MLP neurons of a small language model. Each row is named by its layer, matrix (gate and up: input weights; down: output weights) and neuron, and shows model dimensions 160-255. Each number is 500 + 25 x the weight over its row's rms, rounded and kept within 0 to 999. Numbers have three digits each. A neuron's up and down rows have the sign that makes its largest values positive.
After each neuron's rows, "fires on" lists the tokens most often at its 100 highest values on Wikipedia text that the model never trained on.

L3.gate44:507509500475519441508508531498490504492502501462458510502493499515462445498483508533495499518473455529523500527520527497566466537543491507485527517461487542479542489482489507495505508540518488466478470544502514470476500453524447496506490468525521547500467519479503536509487521473567472455
L3.up44:530496494512547435466471515535505482493556507546523494533529493498489466482522499542469502500469494525502504489513535477465484518466496445533501545480505502472451523530469497487490495488520482479512497499492501502468482520520443463483493473503487497506537466513509547484448508525506466445
L3.down44:532500518518499462524484546530507485491524515502522491544531496528476483513444511495532521495539525555492489491523516555524515516531487485490509523485505521463538461521475520499487547509451462531525458489493481492468517504514435475506483510520493517486511527520562539492466540512514460453
fires on: " sh", " sc", " Sc", "sc", " Sh"

L3.gate735:461529504489493518457487506520490514491457500521462545504489472500490472473505513520524507495493478490496516497522468521462519520488526499520474492543552489536487570484458477452519503517456461462491517530516502518513496505529492497517481565484499501547516484531469553511502493492476500469
L3.up735:527521507508487524513479449478517496445454510475520530498464519465510470469481463497487531461486497498493504499514506475509506514475528503520502525488469445466493508512520516458489471500476522497518492464493476519478518558521483488505493500518491466478499489522480545485501502528471525465
L3.down735:499494499528494525516479534478490541459518485500455498466467508456502506468508510453509508480487522532479499511538470509468522471532530500542509476481503481481539468529519485506503464491511536477509475515526463438517477505565517452534481499470474495445461487492558538532498527517484512474
fires on: " in", "ena", "6)", "3)"

L3.gate489:484479450523504532529467516473460528499510468495498526461490531515534516510519497514484508498514505546554490507447493506509515478506532546483477468485512479511492474537477505482491530494487485524461517502510526551507483508521529510508493532509451494497519494469513519490512492506474476471
L3.up489:511501480520483497547549498486509487503530488537518518462508544489500558479515507559465490483461478531531526505505514498523530499464498561482481480446454464487502481531474492511501486494528476510490495480509527546476534508524507538505496516522497434489484459543434486438503462504529471501
L3.down489:527477566502478495502459517469532493500512485505496522494512516517487510466514486530474526495535475528512513517494492511493508473515486510469458506474478539466460544514495499484533490458487545544487503495495467517466505496508519462502502518495510468456483488505480496478519482488525435493
fires on: "e", " f", "au"

L3.gate235:524489490473474536492516517477497449508499491522480526517525533551470524494492461488489497508460488514517529438489496487395480526471458498507477500476474474480473537468532501500500487494469485485457488474485541507506496506523503519502445512459510519510522493527490533487511494486531505478
L3.up235:507526477492517512469523520496501496507530516476498478483520428444520513486485448506516467497551468525536537459498504461445499514498525532491497509515452461482503507506516516516482474504504527499498565467524466479520553488475469509487497508471511520481518509480526477480513485512497508528
L3.down235:493477484513461496516508466522568513474508482485511490497510503474514477556526482488499552526544507504480485466455516529317515513466500477503506536530491524507497504454489552527507495479482467485482519455485498497481514541513501541522523505514494479538516532501531469508524499506553497568
fires on: " from", " with", " against", " by:", " by", " to"

L3.gate285:519524488492489559494520489485515469478499508526467510474490488508476475508544467533477522504480529529499516511524482525529518570462528463514522486493508490465494475486542499494493449532517526497544532525472508495488427525514443478497469509471532515499450473489510494479445481473491488493
L3.up285:510498496498488521486513488464519467475498545507494526501466510528493526509496545545510513512497487458472504479467457559515530512484518486496560489460486449483492475538519469499549473558522511480507483488487512478507509487525467498509539503460473498473454471514487487507490490493489494504
L3.down285:450466523510474487515480503471513484491469537524557524481488507520476528522466455496544527533509543451472512496549537486541520538484553481516510547511477489528512451545462444568447499531509470507516451506520499498515509488484493522510498521521473523513451510506492463498485513495527509490
fires on: " |"

L3.gate163:514525504533522504510501487499478494473483496546506505513492528466550478486494499532479474519404486493511522506530522465513542465493472461472476504523439484477499534529498462527474466469518491513536497492482527462509490536471507472539486495480471490512505506502516489528517513530525512514
L3.up163:514438479483532539468489482472498485498459474504473480487531445516519457490467526514493500526510463497476504466466509521509494534482503489481519471533487519491507427571488490534502478485530553492507495541485496512513508467504489472535504500509517492488495507505497498519484504462499497480
L3.down163:488441501510511482478498509533492493475487496528495502477564528546514537486517520491514468523518596526501545488529479505518508507509455470481484512514514524534477512539524510508458493542505474549477507548491487518499543523474505548534499496471504497509438506498479457518495529472542507515
fires on: " |", " are"

L3.gate207:460502507499503444511511496472508511480469510513521526530472491486532528531528500469471475478496446545508486495487469557502517516521513501459527499500496489469517499490507515487513567489506463473505490510545517521512462525494503525529534501474508490517507500519571528546483504455526465509
L3.up207:540516519455477503489555531486497472465483525482546478503508524492497502492456548509519460523529509487520450534542506487468545544478484464519523500475546497508461484507503540416520467488506513482512503522506471520470487463474518541477555488462523516500498511472495516504507507508457502510
L3.down207:509522490484465527532491486461472491516469512504534468511520479461544483547494480506512543437502498509499484516509484528548520477555520502506500486485536430502535468507434568466570520500512480519524499498492489513517492535494461464473511490518479540493477517483555496489448510562481461534
fires on: " sc", " 2002", " Sc", " 2003", " 2007", " 2006"

L3.gate516:531535510535477525533465465461465508510538518468504514479490473534523507523526500488507468547516477493454483521500523483496529510522499484511473461476482523516472478519498516516476487462505489521529531500508515540502536524495521552534529530512525507506479489512507490481490505541534517536
L3.up516:488524529514489499472462484516445543496481558494517458536491508493506507462479490514487558471475497521494518485491483522482474516496471530499503528496522506483538467507484484481465533534483521521508474452512511459507495501570504550513522502502481494498480481506495456500446514492509509479
L3.down516:511474474490500456495496479486533511502502539474506487505525532491481526514490543526537508485539529509535478491483499495488512504483513512491511495502495471509485481484484501483518494514519489514474520517493491534531527455453482507510470492498440510477509506509470468562548501492509512520
fires on: " and"

L3.gate180:516551524478508461483475532499523475501505520493476518510496457542508525496465520461512518502496525512522483483480474474557507482501517505489472525498478478459484472459520491473476507480459487549475566505486520496482474503501456524524478501522525485535474499501510524499492489458512483525
L3.up180:490505505490475492539529530545505506506539546476515481476484485503517484519490514510457525511476500519460490520486524492498487499541498494467485498556502509534482513515492464484493512543497572521466566471513501512522489483487471498528485501533526505496478502474504510505495453489477475499
L3.down180:505494531542449514540494483493517505481519561491507491509491476486495499538465512516516485494430467495443511527449543545498474514530465475512471533585492520495461478485506531516486536492492527575447559452519507479538486481485510490475475507516515474504540470478535522512508496484494473447
fires on: " Par", " par", " car", " Car", "ar", " Kar"

L3.gate605:463530503517463483539486500471496469500519511470535500490523495524480499548515506485529477497503489514490432526510505508513503492452512457503502505455452506461476474476532546477522493494500485503506506506505521513485495533510520510532503493466510481563508496514554561487509500467467535470
L3.up605:540516519533511475506494499534501518482524511460499493464505543489499523500526521496535503501508525531489525510481533501554515487530539498475485465496484493529527489514482515480495511507504453538530500501485460525495548509524489532520499526532501522539484464478511529509502515499516519502
L3.down605:509531525487517475514515436521517494502444494479493486486502539519450508497469537494518494470479555519474494526473485485512527482510478504518475487480487474481496444499466515506520539520523518527510511483529535538508503508479476516497495519536508531541547526414512485511508484472469513490
fires on: " Par", " par", " scored", " signed", " Cl"

L3.gate377:503499520526490483497507521500456532482522487475527532510507480517478487498481486505496515528528471518499488453473544500480506509557512502468513443498510489507474530494490495495504518502523515493464488495453514559467545514494501452508480510529515495528498516529530515502493485486533532519
L3.up377:512463460478535505556484475496497456521492500504515471483503507509510527519523488459471476450534550517520491455478564497512472502513506524489515448518482565482498458553469467510530512469513463507506518484519480470470500495484531547523539502493464469488523467495440509516538487466512498506
L3.down377:535479523521534517509485500486489490495512508499563500519556512484504496540524552484531486520522468501488481549489544497437465506498529506505542487494498547482530530494486475514504516502496534515507494521535490489456537527494531467490505499471524450515492459493476532451467500474486507535
fires on: " De", " de", "go", "e", " so"

L3.gate259:466554470499477565504499483514476497494526495449513499482489472490501520491502506525499512507468479497467492491509500539520565483473547478531533534473525498510499533483542545493499493487496558522523513482494489482507488520524460535522465545557520499480512526539506511525474520467471489528
L3.up259:480529494523461520493556504521480515490549494507481458507504509485494513486484509478527474505526520521471463444502492532509508473534457535482475528524482471532541511482514505519468492500508417532460493429527523493527500512500512512482543488522513519483471522495570490462468517514514491496
L3.down259:467495466473512448456512525504462531501495511541464536514515501485499507463505468447502489540485514501484480506488506470484467529466456481507493509552543499488510533502598498510501474509487488467496474532542513529489471493471491485527500482512520501511504514479444457479501512510513468522
fires on: " |", "=", "ource", " 7", "-", " No."

L3.gate501:494530530494514494509513496480518531509499524525494541478463486466482461508467547530457486499496471483519515474493494474566508504512440465489552482512552451504428493488524535520507494498496510485523504524489458545520510515502466494516504486496548512486472502510485494485485511564497459482
L3.up501:490478469478561509460482558506478513478518471516487495518523500487497495483499536522511543475475516487484493467483512508527475491524505499492534469509497529564511473516474490517502493535491507499508487477486517505506458489505524528483494470512522468473490496494488464497488468497502525521
L3.down501:517467515476490538521484526491508479437535515479543508527529504534501492507521491510548494488493515486478516521491517473448526538523472509490517529538506515506524495517520478516470496531539472515497501510513472467473479496560491495467470507465534490515462524500457474476529480497508505484
fires on: " —", " |", " -", " following"

L3.gate344:550523527504530542532481530503450531519480503497505512476506472489481519505475433498486495537525495480548539471469513507485513471456508517519510487513504531524479491482448521480513485541458471524494516476478449480490508496511502419534503436451498479480512508505498484494511500464525469522
L3.up344:526498479466491497505436506490486494526489546533488526472503494485509519539485436494510482490512486484503507542493506491530471517518551511511514477442489496539489519541506520515524537486552498510492519481423512476465523524466479488548539459460481540462488492493525508514472515486494506507
L3.down344:541504469531541505520470498485491452489493505480509484470481487521469522472462522469512477532486516518486471487528471518573463518541518521513506484523508497526512464475559520480454479514524519496510478504489494517468467528474493483508514523534528427494503455493485526498443451505521479514
fires on: "e", " We", " de", " br", " v", "ie"

L3.gate309:507512524516511478510508490522488499456539500496517480490497516502479494473519548495493522509497470488543509471469509479509472524518475479515467498510498480540420480458456519456520494571504522505512492487511532484485492498486494485549479503503533494518510524525489464528523518539480509494
L3.up309:459477504438525484513453489468512485519500494490507503538473450476513446514447461466539541505486496500499459556503489483521493492476507422527532514464542500526453512483482462456462473517506493561464537524538488528485503509486476494492507503519509499516563490467529468489472536489511509538
L3.down309:517465506524497524505506498544467503524486529489494509520496503485528456487517484510471470484487508488463488441523477493476545469521525452543482502517488485535538500511548521513512542440518540525484481514496456525497493509512521497510509499487476516494481505463505497512511489532470504478
fires on: " by", "and", "ach", "ander", " Master", "arter"

L3.gate714:491493470465507497494493528493507501510505498497511504500536462525498547528473493478487479482514492445477509501521535477507508487473456509501511507522493511459475500539508499451533536499503480529494479478485521555465466517496464528489501527478442510537513493507468508470488522513480486466
L3.up714:496532506474491513491475495482505480503524515540466496535507486504500501444481497521467527525511499525520514507486539531515471513493475498495518486506507512502481488502492519500461478489504470460504506541493497476558513478454489518496507461498517499535489478480492480472498514504540468469
L3.down714:547507541530523521520477501524414479497507474487535520513525509452499512515483496526459502467473464473491468470482500468484482523486433507536498510518473536514545534495527511481503518461505526523563500506491533509474498532486501493521485448494517484528500475519452505482437490478508472478
fires on: "re", "ore", "pe", " time"

L3.gate208:495487454540496495483509480520481528537490512542508531464517495535510516491510462456496486475489509529477493500494482524510491491532523560499511527485505499472486513534526487500504486535496501527520490502483519507495506522481455476484468519506516500495529471455472446530449477487487513520
L3.up208:510531492497505485507496535531493467462542475501525448506505459515499490462509479491475438533484521508517499504517497541487472508542462504539469546509566476461478491495491479499488484539549466492490495454487506514501501473528480529456487499534487524532509516492540508513491527505495503531
L3.down208:549522513541465494499509458500511501487527471503508507538492478482482485505517456487449496503524557518494484517479434508475515522493527514486517518498546490506482488505524478543492482512544465471531520496556501498486486508460470503515500476503488493521486502520467470481497524444504507489
fires on: " War", " French", " American", " British", "avy", " States"

L3.gate265:539485512505508471456487512456501524510509489508498493490499504511488492512504494469547481551511490521480495504530504520515504505477485537480505522495450511531530486534526495466534515497499477534486474475500510533508526540484538498539485519499498515488491532492488536532546497529502495480
L3.up265:534503519485539477502527522498472475479475540529515467511473518447506493469526498500500502494523442516557513486537543497439478501512484457459488529495458529501512530480473485530534430469523519509529545491526514494475518468482470423517476504461527523516492507525471543561478515471501490507
L3.down265:470502478509516440503473486517494501484498496484540469508498493504482529482508498496495529537507477488530477523476490518431529500496512482496554508514540570501485497531495534481517444532481505505467483488509484528498502518485479490511510454468477460446444451517516505512509497525477512506
fires on: " for", " by", " from", " squ", " as", "per"

L3.gate447:429526493502503483490488537477489578509496549457502505505519524552490492501500491488473477467497493545498542521490495502464493509477462504509446493522517545461505517492465513472495539505519532517503524475511565465504518520502501523469482467464498505476495466481509502517516503476529488471
L3.up447:498460479499506461533491494508489485511527514526521497489507473520492531466503463480482488464482480504520472511520502465527472515462515499538496498492527481477501527481474541486490479516535518506463482471492473475492503529535442498511466516475515473472521522445493497478460471510491488516
L3.down447:511508495478529518526497477479483528488483466543543530502471507506456524517455544525525529497526536512491527483509488496516489502470548538455505485513473484520512459481483548510519530495495516463509512512511462518494453515538504514466518525532498545496507514490522514495511483487489512505
fires on: "s", " sc", "ce", " cr", " Sc", "em"